MLP neurons of a small language model. Each row is named by its layer, matrix (gate and up: input weights; down: output weights) and neuron, and shows model dimensions 48-175. Each number is 200 + 20 x the weight over its row's rms, rounded and kept within 0 to 999. A neuron's up and down rows have the sign that makes its largest values positive.
After each neuron's rows, "fires on" lists the tokens most often at its 100 highest values on Wikipedia text that the model never trained on.

L14.gate354,223,226,201,189,191,221,210,209,191,178,216,168,185,163,201,205,221,223,202,207,206,186,226,195,213,194,190,200,189,211,195,180,211,189,194,197,227,217,192,184,202,187,194,194,201,166,208,186,191,190,202,176,175,181,192,193,208,215,160,207,186,213,208,209,182,227,212,220,207,205,206,179,220,192,195,227,165,192,209,228,187,192,198,203,204,201,186,189,201,205,204,168,164,210,210,188,229,203,195,174,190,199,192,188,223,206,231,187,171,158,161,213,186,160,195,205,220,194,192,155,172,183,200,193,178,258,179,136
L14.up354,193,193,159,192,186,222,176,217,164,194,177,203,200,169,183,167,182,213,226,190,178,200,178,202,201,178,221,177,205,215,216,186,202,212,187,178,189,168,220,160,195,195,176,220,194,201,225,237,196,240,195,184,187,177,210,231,195,199,196,207,226,190,202,201,224,178,179,206,232,175,221,218,188,184,190,234,176,202,164,156,217,172,219,167,183,192,191,200,224,179,154,216,206,215,199,222,204,201,237,210,185,217,225,149,211,191,215,207,197,188,196,223,196,199,204,208,211,205,191,199,231,202,209,164,215,220,227,199
L14.down354,181,228,197,186,186,186,218,180,230,184,183,161,192,207,197,216,189,191,196,182,204,207,251,187,169,239,158,205,225,191,222,193,202,224,168,197,219,180,192,221,172,203,241,150,219,212,223,174,177,192,201,206,171,166,238,181,211,215,201,229,221,190,210,212,199,172,201,217,200,207,206,179,197,183,174,189,182,196,203,222,157,239,207,208,228,190,193,216,177,172,191,191,187,176,221,208,188,200,206,179,219,168,207,208,173,197,191,209,207,196,191,166,180,175,223,200,191,189,208,150,214,174,205,169,203,217,175,183
fires on: " |", " (", ":", "+"

L5.gate11,168,193,197,201,257,199,202,217,192,196,215,223,197,171,194,202,182,186,194,204,220,198,190,209,198,232,200,196,190,191,209,205,205,169,194,199,205,172,234,200,175,193,194,182,227,174,215,200,200,179,218,184,216,235,184,182,204,184,199,202,178,209,236,187,176,179,202,179,214,181,208,147,211,174,175,220,190,220,194,188,198,233,206,214,226,185,169,152,178,218,183,193,195,185,187,185,184,206,167,176,240,221,249,197,183,209,189,201,207,207,199,215,226,202,220,147,174,199,197,186,218,211,182,195,225,215,205,179
L5.up11,213,200,200,199,198,199,193,204,204,161,229,219,207,192,216,246,207,228,250,203,206,175,173,201,223,224,190,217,183,243,197,185,232,181,225,155,193,155,195,193,227,203,209,213,225,233,202,215,200,168,215,214,178,235,215,214,173,214,198,210,207,207,228,214,194,165,208,196,166,217,195,211,221,193,214,220,249,217,202,210,197,210,179,218,214,171,174,203,155,213,192,198,222,218,236,215,207,196,155,185,175,204,192,189,207,206,182,203,205,220,196,204,212,178,173,205,172,233,216,204,214,197,181,203,166,158,207,225
L5.down11,202,178,166,206,203,213,209,185,168,230,189,207,222,195,220,152,209,167,184,209,186,161,229,229,211,197,192,194,165,202,242,179,189,180,183,210,197,212,220,197,184,183,216,204,183,191,199,214,180,174,194,173,228,202,199,160,204,178,202,208,188,208,202,157,193,197,233,179,208,216,156,195,220,188,200,189,187,219,193,216,206,222,190,208,190,179,185,235,218,226,210,225,220,199,212,222,207,206,216,209,182,212,190,210,198,216,215,197,192,207,210,194,169,175,193,204,196,201,222,225,209,191,175,209,186,180,198,209
fires on: "s", "-", " out", " 3", " life", "."

L15.gate235,224,189,240,205,190,220,194,209,209,199,204,175,171,197,204,206,244,195,187,187,221,225,230,198,165,252,179,222,218,221,184,211,228,196,219,215,193,215,236,175,211,169,200,211,219,193,207,193,203,202,196,180,191,226,178,189,214,208,184,171,207,220,203,175,199,167,160,247,213,164,198,191,186,201,204,187,253,167,226,222,196,181,166,202,195,201,176,186,197,216,196,216,193,194,206,208,171,217,194,193,179,177,205,190,197,195,214,248,211,184,204,200,202,217,187,213,205,185,191,176,194,177,226,204,194,231,191,188
L15.up235,200,215,215,181,189,188,210,203,212,195,194,219,193,171,201,160,158,215,192,178,201,228,205,210,222,182,175,221,206,206,227,218,217,172,247,175,208,191,240,153,226,214,227,197,197,210,178,191,175,217,200,221,196,210,213,209,185,160,196,211,202,204,209,173,207,202,206,234,181,170,207,198,196,211,216,208,216,217,188,148,196,191,206,200,218,160,145,198,211,183,220,219,242,156,219,192,226,203,198,211,191,179,234,212,224,194,222,193,166,190,192,217,185,215,179,206,218,201,228,190,189,222,201,181,178,211,237,195
L15.down235,222,199,215,204,194,209,182,237,207,220,198,180,184,216,208,200,211,182,189,196,192,206,233,191,146,187,185,190,210,201,196,177,209,162,212,210,227,186,239,204,227,208,215,198,173,196,178,167,198,169,203,211,210,206,163,192,213,190,178,184,214,185,191,196,218,183,195,230,194,239,196,207,147,197,207,199,216,193,208,203,195,230,177,191,214,214,164,192,198,214,208,228,231,194,201,215,175,175,223,214,204,203,207,205,218,210,199,197,182,206,219,252,222,174,212,230,204,209,162,189,213,213,201,199,169,192,208,179
fires on: " per", " Per", " to", " or", " Ber", " Ad"

L4.gate380,192,203,185,196,191,203,215,189,208,228,201,186,205,190,218,205,196,195,223,245,210,226,180,168,231,210,197,190,184,183,231,192,170,205,194,202,212,195,181,212,161,217,179,155,151,189,216,158,206,230,213,209,198,231,170,177,187,198,183,165,224,198,222,208,217,181,178,200,201,232,235,195,197,159,203,218,191,229,147,232,227,238,221,212,185,193,209,226,179,208,234,184,192,195,186,188,165,168,216,195,215,190,176,208,217,214,198,229,209,209,166,219,221,217,194,203,199,223,200,217,196,174,202,170,170,202,206,199
L4.up380,195,167,201,185,164,195,203,228,182,212,185,172,208,151,227,177,205,209,223,194,232,223,207,197,225,208,171,183,179,187,216,217,176,172,144,226,201,211,182,249,208,168,185,197,201,172,206,190,171,198,218,216,209,203,185,190,205,180,173,166,218,189,224,191,229,195,222,211,187,205,214,162,204,178,203,219,198,201,221,238,205,222,214,182,206,208,202,217,217,189,219,198,168,186,201,178,200,182,204,226,194,205,180,217,187,186,203,226,205,210,182,164,203,239,210,189,210,151,185,187,194,205,232,168,167,221,202,178
L4.down380,206,199,181,206,202,179,206,198,168,220,217,121,200,174,208,201,194,198,208,205,217,205,187,187,207,229,156,191,210,214,209,215,186,200,157,205,216,192,182,206,198,203,197,195,234,185,207,198,195,202,187,189,217,225,225,200,220,219,204,182,199,174,228,193,192,179,199,180,182,217,219,196,224,187,171,213,216,209,204,212,199,193,196,208,229,203,208,205,214,202,227,186,187,179,204,186,203,203,244,171,195,210,167,229,216,196,220,199,216,195,201,188,191,222,209,207,188,212,198,210,225,206,216,203,180,210,199,199
fires on: " to", " of", " in", " from"

L5.gate290,202,194,216,185,235,224,195,201,182,195,211,192,213,204,239,237,202,157,217,208,201,212,225,201,188,190,222,229,202,193,177,178,218,198,189,226,180,224,191,194,185,173,180,138,192,175,175,238,204,182,184,231,197,226,161,192,216,178,192,215,198,189,237,196,174,228,241,193,191,191,223,244,177,203,192,203,229,200,168,219,176,213,204,174,181,215,201,181,191,212,161,175,219,199,187,186,218,193,219,202,195,184,238,194,184,179,189,220,213,225,210,202,220,236,205,197,248,163,222,221,221,181,189,215,226,171,225,220
L5.up290,164,200,236,217,161,193,206,193,200,218,202,200,191,205,224,197,213,177,227,178,212,196,196,167,216,205,220,193,179,216,181,222,173,206,215,207,196,182,222,223,208,210,180,222,186,162,184,167,196,177,186,241,256,242,208,222,210,156,216,221,193,177,214,187,191,221,204,230,261,184,233,210,156,214,170,179,206,225,196,221,225,192,203,165,205,214,191,233,228,189,214,201,198,200,201,173,192,216,165,212,240,189,208,233,193,210,235,226,198,210,193,197,218,214,185,236,220,207,179,250,220,191,200,181,212,202,208,226
L5.down290,205,220,204,194,180,159,190,219,190,196,191,244,188,214,193,195,213,205,210,201,175,224,194,200,164,188,212,205,148,203,208,179,212,228,171,190,217,200,175,224,211,176,217,198,204,214,185,236,196,235,186,218,142,173,236,208,207,211,209,201,239,210,195,183,218,190,178,212,205,242,211,213,194,196,231,217,193,176,210,187,220,202,189,175,176,182,211,207,184,224,194,203,196,210,198,209,190,208,224,207,267,166,235,222,202,194,195,172,195,223,228,175,210,193,206,213,200,174,202,218,188,213,219,188,202,211,230,208
fires on: " was", " would", " were", "—", " –"

L7.gate221,193,234,210,197,233,197,239,241,209,185,190,226,211,175,205,196,174,195,181,189,225,188,236,191,201,159,214,211,192,195,217,198,167,218,191,224,181,183,196,164,207,201,199,198,194,199,198,216,217,202,205,195,208,159,218,188,209,186,212,229,227,194,190,191,189,196,166,203,187,199,225,199,204,216,174,187,165,178,223,216,224,186,166,140,208,231,218,206,173,186,195,184,223,191,241,224,179,229,192,217,186,204,196,197,176,193,218,205,176,201,209,215,188,163,169,168,192,188,209,197,237,216,177,190,199,176,214,180
L7.up221,226,210,199,198,203,194,189,194,240,171,196,230,211,205,232,212,204,199,215,197,186,201,173,187,203,185,204,174,222,190,202,194,196,205,179,243,234,175,215,183,206,229,210,175,205,173,200,214,182,238,171,188,202,184,214,212,227,221,215,199,187,187,208,193,214,227,160,225,201,197,180,189,201,207,182,196,187,195,223,201,187,177,178,183,209,192,208,182,232,220,195,200,193,208,219,226,218,185,187,197,209,208,208,225,226,171,203,207,203,183,182,185,198,196,203,220,238,263,205,194,170,176,202,247,215,155,207,211
L7.down221,208,211,201,225,229,200,202,239,177,196,181,195,197,182,135,197,227,198,185,195,193,217,191,179,179,222,162,192,200,210,212,221,181,197,185,217,200,231,185,225,236,183,202,217,204,207,220,224,157,177,228,221,219,218,197,230,166,192,158,206,178,226,187,200,199,216,210,209,206,212,189,208,190,212,205,225,199,198,209,192,207,201,221,200,195,208,198,225,187,167,234,160,187,171,191,175,175,227,231,222,205,219,232,189,180,197,190,190,203,226,244,240,174,214,220,182,185,161,220,209,209,221,167,200,203,196,168,192
fires on: "ad", "at", "ach", "am", "in", "id"

L6.gate337,179,217,189,186,227,191,165,239,189,215,191,215,235,190,174,222,200,172,206,195,175,187,196,172,189,168,193,164,183,197,185,199,205,220,167,201,191,225,200,182,191,179,193,224,231,188,200,205,224,221,198,201,207,181,191,163,209,213,185,186,210,194,221,218,191,192,183,178,192,221,194,213,185,202,215,221,188,201,177,201,194,206,201,195,230,198,174,212,203,200,212,175,178,157,201,197,213,147,206,197,198,204,237,218,225,190,213,207,164,171,241,228,207,186,162,194,177,190,216,183,212,205,223,216,202,204,215,198
L6.up337,218,189,243,188,193,169,179,194,167,203,218,208,197,212,183,205,242,164,221,162,182,213,177,200,190,198,247,199,205,201,174,201,195,207,209,224,209,186,183,163,191,206,206,184,222,198,185,191,212,184,189,214,214,234,235,188,197,210,187,190,219,175,180,167,229,196,145,223,190,214,197,199,183,214,165,180,170,158,206,225,142,181,204,201,215,188,218,220,219,172,210,186,185,195,171,221,187,176,185,227,195,194,197,207,190,237,207,216,198,146,219,203,220,190,202,188,181,200,224,177,190,169,212,210,219,219,219,221
L6.down337,212,251,188,214,209,199,182,211,193,172,226,221,209,186,197,152,210,204,198,192,203,204,182,184,156,216,148,222,183,190,234,224,171,195,167,208,200,210,170,187,194,214,196,199,212,230,214,199,206,208,212,196,222,216,209,207,216,179,174,237,200,231,192,213,182,186,206,176,228,197,208,214,223,192,216,183,195,190,201,188,219,164,210,176,214,202,209,234,191,193,211,194,217,176,176,205,206,224,216,197,225,187,211,203,191,191,228,201,220,232,234,205,211,199,190,227,228,200,189,190,209,200,202,205,185,171,162,217
fires on: "t", "ad", "al", "am", "ab"

L4.gate354,198,161,191,195,219,205,194,199,207,208,203,199,184,200,231,170,181,218,198,212,227,187,183,208,199,212,186,201,180,168,206,200,203,159,222,204,186,200,195,197,188,216,188,178,193,219,204,156,173,209,247,202,207,240,185,164,208,196,192,211,224,192,199,225,212,201,198,186,190,213,183,230,179,186,207,260,203,207,210,233,180,186,208,193,185,212,199,201,191,190,205,192,200,205,191,177,202,212,251,195,205,160,156,185,194,212,217,247,199,209,175,196,206,222,179,161,179,250,228,184,203,167,189,192,176,190,154,197
L4.up354,210,196,218,213,169,185,189,190,190,189,184,201,194,167,200,188,189,203,217,204,224,231,199,222,165,187,197,217,198,220,184,229,150,192,191,212,168,196,204,187,208,141,159,193,232,217,180,199,212,223,201,215,196,210,151,189,174,187,192,216,220,194,187,193,179,177,247,204,213,203,189,208,216,162,195,213,189,178,215,206,195,198,229,196,217,181,207,224,196,221,228,195,204,206,161,175,228,150,205,206,189,211,199,242,187,236,180,204,207,211,194,166,175,186,208,204,231,204,230,210,204,206,219,187,188,216,213,187
L4.down354,196,231,200,184,203,188,180,206,201,215,230,144,211,175,186,242,196,228,204,202,209,197,171,173,202,205,198,206,211,229,212,213,179,231,172,201,203,197,193,178,207,212,202,145,211,186,214,186,185,193,229,214,214,213,215,191,220,207,239,186,180,181,196,193,177,210,210,193,210,195,218,192,214,193,204,174,192,170,217,205,176,235,238,217,193,176,182,184,202,207,191,211,196,200,185,192,207,217,224,170,207,183,211,183,171,201,185,179,187,197,263,174,184,221,214,222,220,170,199,240,232,198,181,169,210,219,206,206
fires on: " of", " in", " American", " US", " area"

L9.gate126,270,225,201,249,230,224,188,208,194,214,206,183,152,202,184,235,228,206,211,200,209,198,207,208,196,216,194,198,244,181,196,198,221,158,211,197,217,187,207,163,191,181,191,198,182,174,213,176,219,205,192,219,172,191,182,161,199,215,184,198,185,215,205,178,242,221,176,149,207,226,206,197,192,240,213,216,213,189,186,181,217,188,199,214,210,207,203,206,196,230,152,209,233,207,174,219,199,217,201,197,204,199,180,174,200,180,184,230,230,208,233,204,207,180,203,210,218,184,188,178,183,157,163,224,176,188,192,207
L9.up126,187,225,245,229,235,193,199,226,191,218,176,185,182,206,199,211,189,205,204,186,226,211,234,221,194,212,209,226,175,214,173,189,204,170,165,217,198,204,228,155,167,169,226,173,203,223,172,175,225,203,202,194,221,252,169,185,205,225,178,209,230,198,209,189,167,213,215,187,228,233,196,193,185,215,183,192,187,194,189,167,204,206,233,173,203,181,176,180,195,193,202,177,217,213,198,198,153,201,171,208,201,220,179,216,197,238,204,235,189,215,215,208,195,217,176,212,252,213,176,210,216,201,172,217,191,212,228,208
L9.down126,197,159,213,216,186,229,216,224,199,208,191,182,170,204,171,129,238,225,192,189,206,193,212,211,188,194,151,196,211,223,222,188,186,192,217,198,254,208,241,211,188,190,215,227,218,217,215,182,202,190,197,194,192,218,214,213,177,178,200,146,203,230,193,212,202,206,203,218,176,163,186,207,195,187,184,201,223,192,172,172,215,225,194,184,179,183,195,176,202,175,164,210,202,200,240,222,220,191,196,239,210,207,211,181,209,176,200,174,198,234,230,235,155,206,224,206,219,179,194,194,237,212,188,253,181,237,216,166
fires on: " –", " to", " or", " -"

L4.gate294,184,162,184,214,195,214,179,212,185,202,196,217,192,213,173,257,194,204,196,199,177,156,240,210,206,146,204,222,218,228,188,219,163,176,183,211,171,203,184,237,174,243,201,185,196,194,200,244,197,173,219,199,203,201,206,227,208,170,188,181,215,203,201,203,196,181,192,185,153,222,180,216,181,168,221,215,173,190,214,203,219,172,167,201,205,218,219,211,214,180,212,206,221,222,187,211,219,198,192,205,194,207,215,212,205,151,234,244,222,231,207,206,210,227,211,197,194,211,176,203,199,173,180,196,212,174,183,219
L4.up294,242,211,197,186,207,220,232,237,211,202,215,218,202,180,210,193,195,193,174,212,204,179,229,207,219,225,221,222,169,202,196,171,201,185,199,208,234,201,197,233,198,175,150,206,195,213,229,185,150,191,189,214,162,191,162,217,227,211,218,196,181,177,199,184,213,205,200,199,203,195,177,222,179,179,208,188,213,209,210,184,190,208,211,208,199,213,196,148,203,186,195,245,219,221,198,207,208,213,213,191,232,167,184,185,220,182,184,206,204,202,205,248,220,183,179,200,230,185,223,165,225,196,198,183,216,195,177,204
L4.down294,192,218,213,187,207,209,218,190,230,205,191,203,161,214,190,192,218,197,188,194,191,189,225,222,179,222,178,185,248,175,208,184,228,199,205,196,161,207,172,232,209,259,219,222,213,197,195,235,229,198,214,184,178,176,214,211,186,239,174,193,174,192,198,205,216,171,189,217,185,246,199,203,176,198,191,207,220,200,221,215,208,206,202,196,190,188,231,195,216,217,213,188,203,206,220,213,193,215,219,175,178,196,204,194,186,194,193,191,192,233,184,213,216,179,200,191,235,198,208,174,242,214,205,231,225,186,203,205
fires on: " of", " in", " to", "g", "ing", "ng"

L5.gate316,180,231,207,168,238,199,196,209,199,200,189,201,226,207,179,220,210,199,196,204,179,214,171,180,198,202,197,238,200,176,214,162,228,185,215,193,190,222,177,168,181,221,216,195,252,212,195,209,208,210,204,230,213,219,217,213,187,191,216,192,186,210,185,200,186,184,207,193,218,217,177,245,179,216,173,168,228,228,194,193,185,225,198,175,165,220,261,201,197,191,198,215,164,177,195,204,212,153,212,218,217,169,203,202,201,197,193,211,180,216,205,201,205,172,184,213,195,156,217,176,216,176,190,194,196,229,227,205
L5.up316,191,184,244,177,176,187,196,198,206,201,214,195,215,223,255,201,214,163,200,182,212,215,223,154,193,172,190,200,216,188,185,175,203,221,204,201,201,221,191,227,234,189,177,187,205,189,197,200,214,231,190,198,201,217,260,202,186,188,158,223,237,186,211,220,192,204,170,220,216,208,186,185,219,221,161,178,214,244,176,188,205,217,207,224,199,220,191,200,230,206,197,181,199,214,204,185,184,196,202,180,214,171,208,239,205,208,178,203,176,212,202,190,176,203,190,216,189,171,198,159,206,180,218,212,202,185,193,203
L5.down316,216,185,212,241,189,220,188,221,218,158,199,154,187,205,184,186,226,187,207,212,151,203,223,217,162,190,189,208,194,218,209,214,191,251,189,190,234,212,184,190,210,187,180,191,186,186,185,217,193,193,190,198,186,188,172,176,188,201,163,198,174,204,182,182,224,222,238,183,211,204,212,182,205,188,188,200,204,201,213,206,209,169,192,223,227,196,208,216,195,219,212,175,195,193,200,192,178,228,190,213,240,176,183,192,252,189,198,222,186,231,225,187,214,189,199,196,198,191,227,203,210,192,152,197,204,172,213,193
fires on: " was", " had", "d", " were", " began"

L5.gate54,172,186,241,198,210,207,205,180,141,214,222,205,209,174,212,222,199,180,201,187,209,204,205,205,201,216,205,215,222,195,191,187,218,183,182,222,166,213,211,192,177,167,227,154,214,210,209,220,217,142,206,199,258,218,175,202,170,203,191,181,238,209,205,195,202,170,189,175,201,225,197,222,225,198,193,216,204,193,204,217,189,192,221,215,183,216,180,179,202,210,215,210,195,174,187,230,200,166,183,173,211,194,210,217,213,195,218,237,206,210,213,171,232,169,210,159,177,175,204,191,208,201,219,184,181,236,226,198
L5.up54,205,174,191,192,222,191,183,174,192,233,212,218,191,217,178,194,213,171,180,231,214,204,178,168,221,191,204,224,182,184,221,157,193,208,213,217,235,201,212,202,192,192,196,201,197,179,197,196,213,191,254,196,212,228,232,216,201,232,195,183,172,197,188,207,203,200,178,221,173,214,233,212,167,185,208,184,213,206,194,206,170,160,188,207,219,161,174,225,197,189,208,216,191,191,211,208,228,224,198,192,193,186,272,179,191,235,213,195,195,199,183,231,213,204,232,233,207,231,227,205,179,159,180,210,192,167,220,188
L5.down54,215,208,169,173,191,226,188,192,190,212,195,197,212,215,147,163,178,206,197,190,205,179,177,231,189,214,247,195,236,187,193,187,212,187,191,203,188,223,182,197,214,188,228,234,187,235,216,215,170,183,189,190,185,212,214,189,190,199,247,215,227,184,219,219,198,184,227,226,195,216,194,190,224,196,206,211,202,173,181,247,196,240,228,221,233,195,194,177,210,184,240,219,177,194,164,204,229,162,221,235,198,205,188,227,207,211,202,215,215,178,219,188,201,194,187,163,188,215,184,214,187,212,211,207,181,257,195,205
fires on: "'", "-", " of", "."

L18.gate255,223,223,206,185,201,209,197,191,161,153,193,210,212,194,188,221,244,209,220,177,199,197,186,193,241,191,206,215,225,209,175,222,240,201,125,187,184,193,196,208,209,225,208,160,206,195,229,178,223,226,195,194,210,195,201,192,253,197,221,206,204,213,255,181,203,228,182,187,211,193,230,211,198,208,175,231,179,192,237,209,200,199,201,219,202,210,199,200,188,194,207,203,185,213,192,212,175,199,222,182,196,239,189,166,180,181,210,211,217,185,180,190,197,199,203,223,206,197,178,205,179,192,200,217,186,207,236,198
L18.up255,205,230,194,169,175,190,150,199,154,198,201,212,201,204,173,207,203,224,198,159,225,183,179,206,219,214,200,197,220,221,204,208,203,193,198,215,195,200,195,175,193,188,218,204,179,243,182,218,160,204,178,222,192,173,182,241,238,214,194,208,162,192,231,216,196,182,197,198,202,167,205,173,185,213,220,200,221,195,208,199,216,193,179,203,261,174,207,192,194,209,176,204,215,253,219,211,196,191,192,208,180,193,190,197,222,182,225,222,253,181,218,204,191,171,215,197,206,214,190,182,222,182,166,196,217,213,211,204
L18.down255,178,188,219,201,227,210,226,209,196,203,182,208,193,195,178,196,202,200,191,220,184,171,246,176,200,198,227,202,220,177,185,179,215,190,215,191,217,162,200,186,177,188,216,199,197,209,195,185,196,195,200,155,201,165,196,201,201,163,181,227,195,220,173,184,227,193,203,217,205,224,199,180,183,184,207,233,209,175,208,221,211,220,195,184,185,202,201,181,196,232,214,236,143,205,199,195,208,226,171,183,192,203,193,214,213,196,179,175,163,185,231,209,166,210,183,219,180,201,218,173,213,196,207,172,170,183,170,199
fires on: "\n\n", "\n", ":", "=", " |"

L16.gate168,207,181,224,183,181,177,212,178,214,193,218,188,188,210,223,224,185,199,206,156,208,184,224,218,223,179,171,210,206,224,212,179,199,190,220,184,194,176,224,200,205,186,227,224,209,210,187,196,197,192,225,189,224,221,181,171,234,208,171,194,173,236,206,215,195,194,168,242,180,183,181,191,182,204,199,204,216,209,183,191,205,187,226,198,243,183,208,185,226,174,155,205,184,228,223,178,201,200,188,201,154,192,224,194,237,165,195,217,227,205,196,229,233,160,237,204,200,189,171,232,213,174,220,199,199,209,193,164
L16.up168,209,199,209,205,205,171,225,216,194,162,188,189,198,214,220,211,217,225,214,199,203,225,189,237,163,218,170,179,223,244,175,199,195,194,230,219,186,184,198,234,204,200,189,236,209,219,182,177,181,225,203,194,226,213,192,188,221,202,181,193,214,198,196,190,243,180,182,188,187,200,186,187,153,206,191,216,198,213,190,222,203,181,193,191,198,215,168,212,216,179,194,221,183,158,182,187,206,177,191,205,213,190,190,163,197,215,241,239,206,206,196,229,208,220,221,167,220,211,192,200,204,180,207,221,190,209,199,173
L16.down168,236,180,203,206,205,168,201,185,184,220,194,213,200,211,179,221,199,213,194,208,191,212,212,192,160,203,167,195,237,224,210,221,207,186,196,179,220,205,250,181,227,223,213,230,184,172,192,173,186,198,165,200,180,203,178,195,174,184,216,183,256,219,192,204,235,184,176,188,180,224,212,194,168,197,174,193,196,208,225,218,166,207,188,166,208,187,196,170,205,190,234,207,236,179,202,182,193,181,224,195,216,191,186,233,181,209,189,192,180,197,185,214,192,168,191,210,166,204,190,175,188,187,217,175,227,235,228,190
fires on: " per", " Per", " by", " trans", " every"

L20.gate338,201,167,201,228,202,186,202,225,180,192,169,191,200,202,217,222,206,210,194,171,190,207,178,178,212,200,220,179,251,222,204,176,189,225,189,152,192,197,238,204,197,215,227,240,231,248,170,187,207,182,190,197,182,220,204,226,209,227,206,204,187,165,227,216,169,166,193,198,252,187,193,204,186,201,238,221,209,222,242,229,192,190,230,214,208,170,222,218,210,194,187,214,223,182,205,174,217,211,180,191,162,201,173,221,180,219,207,205,167,179,218,234,193,198,207,250,198,217,201,205,180,193,216,198,185,210,194,191
L20.up338,172,184,196,175,220,174,212,210,241,221,246,216,206,228,225,176,211,243,168,204,216,206,203,182,196,221,194,207,221,233,193,170,200,185,218,193,179,210,194,243,224,199,260,202,225,179,213,189,192,222,210,217,203,194,189,204,197,207,200,216,187,230,193,175,224,212,188,232,214,195,165,212,220,187,188,221,212,239,218,200,210,205,208,164,188,223,226,186,185,190,164,197,231,233,164,214,196,203,205,169,189,197,212,180,204,211,191,234,181,209,193,185,211,228,176,154,196,178,217,196,209,161,222,157,205,199,179,203
L20.down338,197,204,136,233,175,255,220,195,212,201,194,215,189,174,179,228,189,175,199,209,181,182,185,202,172,231,217,207,204,150,196,193,209,207,197,186,222,224,210,230,210,189,177,240,197,185,232,199,203,208,176,188,224,182,210,182,198,198,187,186,169,198,234,212,240,173,211,198,167,207,244,202,199,181,190,197,182,197,195,236,201,220,194,169,191,207,207,196,197,201,212,242,189,187,224,190,229,203,214,208,147,181,187,216,214,183,193,218,224,183,214,181,215,175,229,209,221,238,199,183,165,199,200,200,205,204,175,202
fires on: ".", "\"", " =", " su"

L15.gate333,198,210,169,190,190,203,164,196,207,222,201,226,231,203,195,196,181,213,198,177,211,193,222,183,204,248,197,189,241,199,193,180,194,213,208,206,200,207,199,204,189,228,206,247,201,209,161,153,237,188,219,224,196,168,154,200,229,196,206,208,192,183,193,235,201,189,208,220,165,203,179,225,212,216,186,218,214,218,207,193,206,179,220,168,213,195,244,200,214,174,173,202,196,194,210,196,235,232,181,209,197,178,228,232,209,213,204,222,178,198,220,204,192,205,206,213,195,201,192,181,219,197,220,177,214,190,182,191
L15.up333,167,253,230,205,202,195,213,200,204,224,205,189,206,209,205,193,193,178,218,168,230,226,220,208,216,221,222,232,233,196,217,250,203,219,205,178,174,195,181,209,202,201,205,230,178,224,191,198,224,197,166,202,194,192,169,182,201,179,172,199,217,208,203,206,209,195,203,229,195,180,187,215,205,199,201,228,223,236,162,200,199,170,210,194,184,170,207,203,181,161,156,201,224,214,188,207,218,203,189,200,195,194,206,224,212,192,191,203,167,195,204,160,223,224,237,173,200,177,215,207,192,220,177,182,172,204,169,220
L15.down333,211,213,172,172,198,198,180,198,212,171,181,213,195,205,193,219,190,193,204,210,195,197,196,207,202,195,221,206,217,171,211,183,185,199,171,203,206,183,197,194,222,186,206,213,197,207,177,207,216,212,177,233,203,217,196,201,201,187,205,193,180,193,219,202,176,195,215,185,193,227,220,201,190,183,208,203,223,210,176,221,182,222,213,222,179,228,219,211,213,184,170,213,204,186,200,190,210,220,247,193,171,186,196,202,148,222,205,210,190,169,209,200,222,158,214,198,185,183,211,200,149,168,212,250,206,191,177,197
fires on: ".", "\"", ")"

L16.gate89,180,184,206,208,193,202,177,180,192,187,159,190,184,193,212,228,208,209,210,178,221,211,202,205,202,219,162,188,225,193,169,189,213,242,226,208,193,175,206,179,174,183,205,219,211,219,211,217,183,203,174,204,195,174,207,180,200,191,210,168,212,212,208,230,234,191,167,196,206,197,215,230,220,224,220,206,195,221,212,238,183,167,204,178,207,177,218,204,197,185,243,165,214,211,206,232,229,183,200,202,188,168,248,209,207,182,217,182,166,173,209,196,196,211,162,195,204,177,210,222,200,197,183,218,201,230,211,186
L16.up89,212,189,197,222,178,222,182,227,216,213,209,187,222,208,192,204,230,189,223,219,157,195,184,208,177,173,237,214,165,205,200,180,169,233,190,229,221,189,210,205,190,223,197,234,183,196,220,209,193,211,215,188,168,190,212,227,215,187,159,186,202,214,220,210,205,172,189,172,223,171,221,276,225,200,187,235,174,187,191,208,223,191,202,211,198,226,190,184,215,199,216,209,160,178,188,219,214,196,182,190,187,216,221,164,190,194,204,169,201,188,211,226,227,202,191,176,221,220,188,183,214,224,204,192,216,225,186,215
L16.down89,207,206,203,201,211,183,185,208,194,219,193,187,201,190,210,210,207,218,206,234,181,163,210,218,209,184,190,201,184,159,187,235,210,217,187,224,178,170,239,176,198,209,218,212,190,194,203,191,182,214,225,194,164,177,215,190,223,193,197,183,219,231,226,208,206,234,198,196,238,173,205,205,194,212,195,182,193,219,222,218,171,208,198,199,196,185,173,215,212,213,176,195,209,207,203,197,201,217,222,182,208,213,208,222,160,207,219,196,184,227,204,211,193,198,204,227,189,194,205,150,134,235,202,212,225,174,142,158
fires on: " t", " |", ":", ";"